{"init_std_down": 0.0, "lr_head": 0.00687, "steps": 13257}
MLP neurons of a small language model. Each row is named by its layer, matrix (gate and up: input weights) and neuron, and shows model dimensions 48-175. Each number is 500 + 50 x the weight over its row's rms, rounded and kept within 0 to 999. Numbers have three digits each. A neuron's up and down rows have the sign that makes its largest values positive.
Before each neuron's rows, "fires on" lists the tokens most often at its 100 highest values on Wikipedia text that the model never trained on.

fires on: ";", ":", " —", " well"
L3.gate465:438606457490488514492530465538514527472475526418521469461526596460545527505496497521443372507436466499476560608496429559451531487550486491482540480405503518447437513569519520540529503481501532580509514516523510522462521392502481476571489521602378421563491428521450550610478530427509518521471501589516390482529482599476497470456558447519493418585515539430479538501412553474564545573497
L3.up465:511451475580548448625513494504522457459571510477512445493471490460553476449506519522443517462524429460425479463530584471511537493495656550448558543425497475532416512515453523592458435582503576475454468498571449472456491567513482494417446541495525406535463516460436516504507562582500490506420547605493491488512476448510491433442594440456491570433476421564533388530468547399541497449512

fires on: " |", "|", ",", "ng", " Club"
L6.gate68:529480537558493490486456424387521613450519557488557483529521516448526565558475473439398484521629358465520504524420478472488561574454418460519490542605465542534441512558500447448514473529375500536520551539528448498542478471473442470533418463458551519493568619552441456432517480444494496517447570507464559526483529486538505533449567498470476527456510482478395641521502617556583504518516
L6.up68:533498471490515503485504487501422520492588545494511478517544511421571447430541424431481457598536501412477501428533614579532488452474438492507536477486493540460434537470535404511463514451489516519533484491511455523437413525590631465501427509532548447491526488494486505510570545447452438492482510497520513572442423387460489553516492421508509496524578533516406495450497588496389558430512

fires on: "r", "re", " Rou", " Ter", "Ju"
L3.gate326:383495541461435581561523497471512489415531479474521491530543465533519443447513539501530493540482483507524568488519541541468487423552544513445434463499636483455511479490479501670497488574471554531571510470465403463447400455443508465531463437435567508535533520509555396610387548485565533496476451461503448448463441452566452466469531466497506394567523464496476527594467568557463508453440
L3.up326:533489513501427548501543496557515484481541500510599475533491396501536595453548490468512496403489493623550495450422553571494516419538516483509460438504526559576516517508581458485557568533448561387557592475460576593525518518530426544466618433499454565517477475497430539581539443431525468441530515533518521502570546541446483480470480527494532562545519455412572446445465464427543436566478

fires on: " as", " –", " on", " 1", " 2"
L3.gate456:511544386498478464540460602513507481502489552375553514511463481552567465474531579530469406502543570349554519457538516530537428606437478535485575464547570476449508432464537548537505449522553530500482470601452451542504509495466547514509547614495495549501620559526508530453487479476560455441547444496452536536492484528542486503467439420538489511478474596556544492568518578527436508403570
L3.up456:506604497491490499436533511543467507650536572506633545473436463523572542534486436482473485468528501465478568492505526537518387451500372481520585484536438448534505510569480434390495584615499580460446477514492441484483636528426520589569503469523538500515528523526527563409433410490550468462444439521511519599470514524558558518488465528471553438479527538499602554565502522486431495351561

fires on: "S", "cal", "y", "ity", "P", "ion"
L3.gate282:440588580570487405515410574420448542465422449556567438536435448582500453368519503523543539481597507535514502517467501533519500465544570549592538556522591533468497500521527442447413460488551465590408482525504450490513507511489490481484524511550517526507527514506484551459493447498452550324490560502445515514532513513525375504513476546453527484599541584493496491561561493466493572546426
L3.up282:525491508497458485474474457494545512536483535486549499618513546598465444439537522462512407382541377491466548466488464530510419594499527582540460473493490415565480538553481431433514529517512524577479419639533471505514360400501498469532504428434500453520552469454489508439506382514459466529503515466436474527499579401530535499496477432467523493498477462476523550371526499518503471478624

fires on: "-", "N", "ub", " on", "Z", "P"
L3.gate409:434476600474476486598569531480514549498488464523487535477439512610449473577528471506457494488500517620491385427502487500475407486459457580523467483594501486498430451397513445542553471570517452487456507475455514607502549518479564515481457526474533601474467595478468448391517574595405515508504414464524484558608540475375455552579466527492443544491537493430528567466455529579481586521435
L3.up409:463536474516468497478485589498481553457487505490505444549476479474561443577558574581412456418544503415559452431561554388485462456506463542539423467514501447433493420476503410492527527564519588451510449521432475549619471424484543489465454524472519393496480505488491530488544498494422534483482405447430536466503456489484558497515492567524505676423468444526416532393548520513423447433503

fires on: " DF", " MF", " 2", "A", " 0", " Goals"
L3.gate446:553428508537536461476551483463538531522458506440533545477452517414503440549517574372544426495560488558515514450598440479496449470442452564524416582488463449508509512555460485523388558591598482464472589505519458382586507527489510472517543544479502600457541497480500442447440522594517505548470423531532515505585471490483546441478520445565509570435536447506515474540493537575540485526449
L3.up446:470501468462448491534546359444468541521499464529433526444484431496466456605540448479456539579516615520450482491394612587560496500459486514602568584449508545544468558510410477485578482439446439544559527514426510490482457527506516497518492498452471409526475504455510433491582574507491490512406516592425543475472484486542563487568434442506469488474644489512384487506492403525503487457548

fires on: "-", "th", "–", "0", "'", "rd"
L3.gate315:507453567448456414499518495557451592475516498489511461483399505438522488527492392524503567537427491442568627404522446473547588471542571496468530471423483494564491448366398556474496503525554511488484440489544511489430503531487494530445435435444449478483503498427518465552447554449468462494448401478516416461454475530532603459495538443483499430567585532495534581432602476489565466452568
L3.up315:559488534488505605450431528562505467489458507590465505558473565532523492659562456553562495464388468488454563489502604612507489590453495504485445432514431505517411519574543490575555526474549477494502464525551504522505615405537565384534507483438460528521499472510526499581503484458439514649481483512492515493510572533591442444457526476458544530619505476501447489492572437487602455486469

fires on: "F", "pp", "tt", "aff", "red"
L6.gate306:458465460544512458461665492511529625488576573511462475613569463468469526505572379442489596520577602540481586479496489477405471523435426475554494452443513549478477545421544523472548496461487539464405426492474578542581548518498527394536416494479542559509486523499477391504510583456432479464539557525443451503540558526514458498505506536500504557512402520506509503441494549494533543526447
L6.up306:501549414533490593570511578515430455502440516445622488445495405514502468518568457566557546523459411556482466447535421410441479472528458502543466454568472512477531505424470555483476379558496526568541473460519540447501534506502484518418463451469527519534526380543426474532386462410538431485463448544476503466464590479517550416521500549401422480533542435528451475485514587511486469461471

fires on: " co", " he", " she", " is", "ite"
L3.gate360:500563524445477442457528635507489506529508465538493520499509524516469594460519544473445387502453417554529543452434471526540415491465461367448558489441506455426526501515506492507572478515483493530430499528558498557512531508518500497614469492422447554502404562499480460499502349501454526562542380535524561465538540616534513571453425503522400499613496517442515503504522437507501476452449
L3.up360:589481442506566433564549549538406595484615437570517479530447494478531471491494528499420557582480454507521509539515513567539485451468373484518509501461499436481530435506548424462529452494476422547570555592531503471529498499415491372587505526524468550456479538485513386525605396488523476535519504574550500446459463600432574603415468544553453575519560457588498481507496395521486519594429

fires on: "ous", "ive", "ward", "based", "man", "ful"
L3.gate480:484468507436515454412493459521423474528523538452495585460507515536534474498366530429467548512499504511555497463396508471557471569604487549508485590481479509557478515522513546427482479525528529544443526550476470490482507444567375532544509480425579345456521497570492622524442511499496477423605450527435492454490463515499562428567453509485552444400439475562457444461469526593600464501444
L3.up480:579522544564478438452479497493506446491454462562528491495479486457489565491468456554568539560417529485476547521452518485408558555466439449499541514609391596427522398482501462468499444532554513575513448572466488412518392494499491492464447468542503367503523521566516474541560442551492483506460507517503518542450504476498406569503534440498533486547518582437474522493507539517443408541575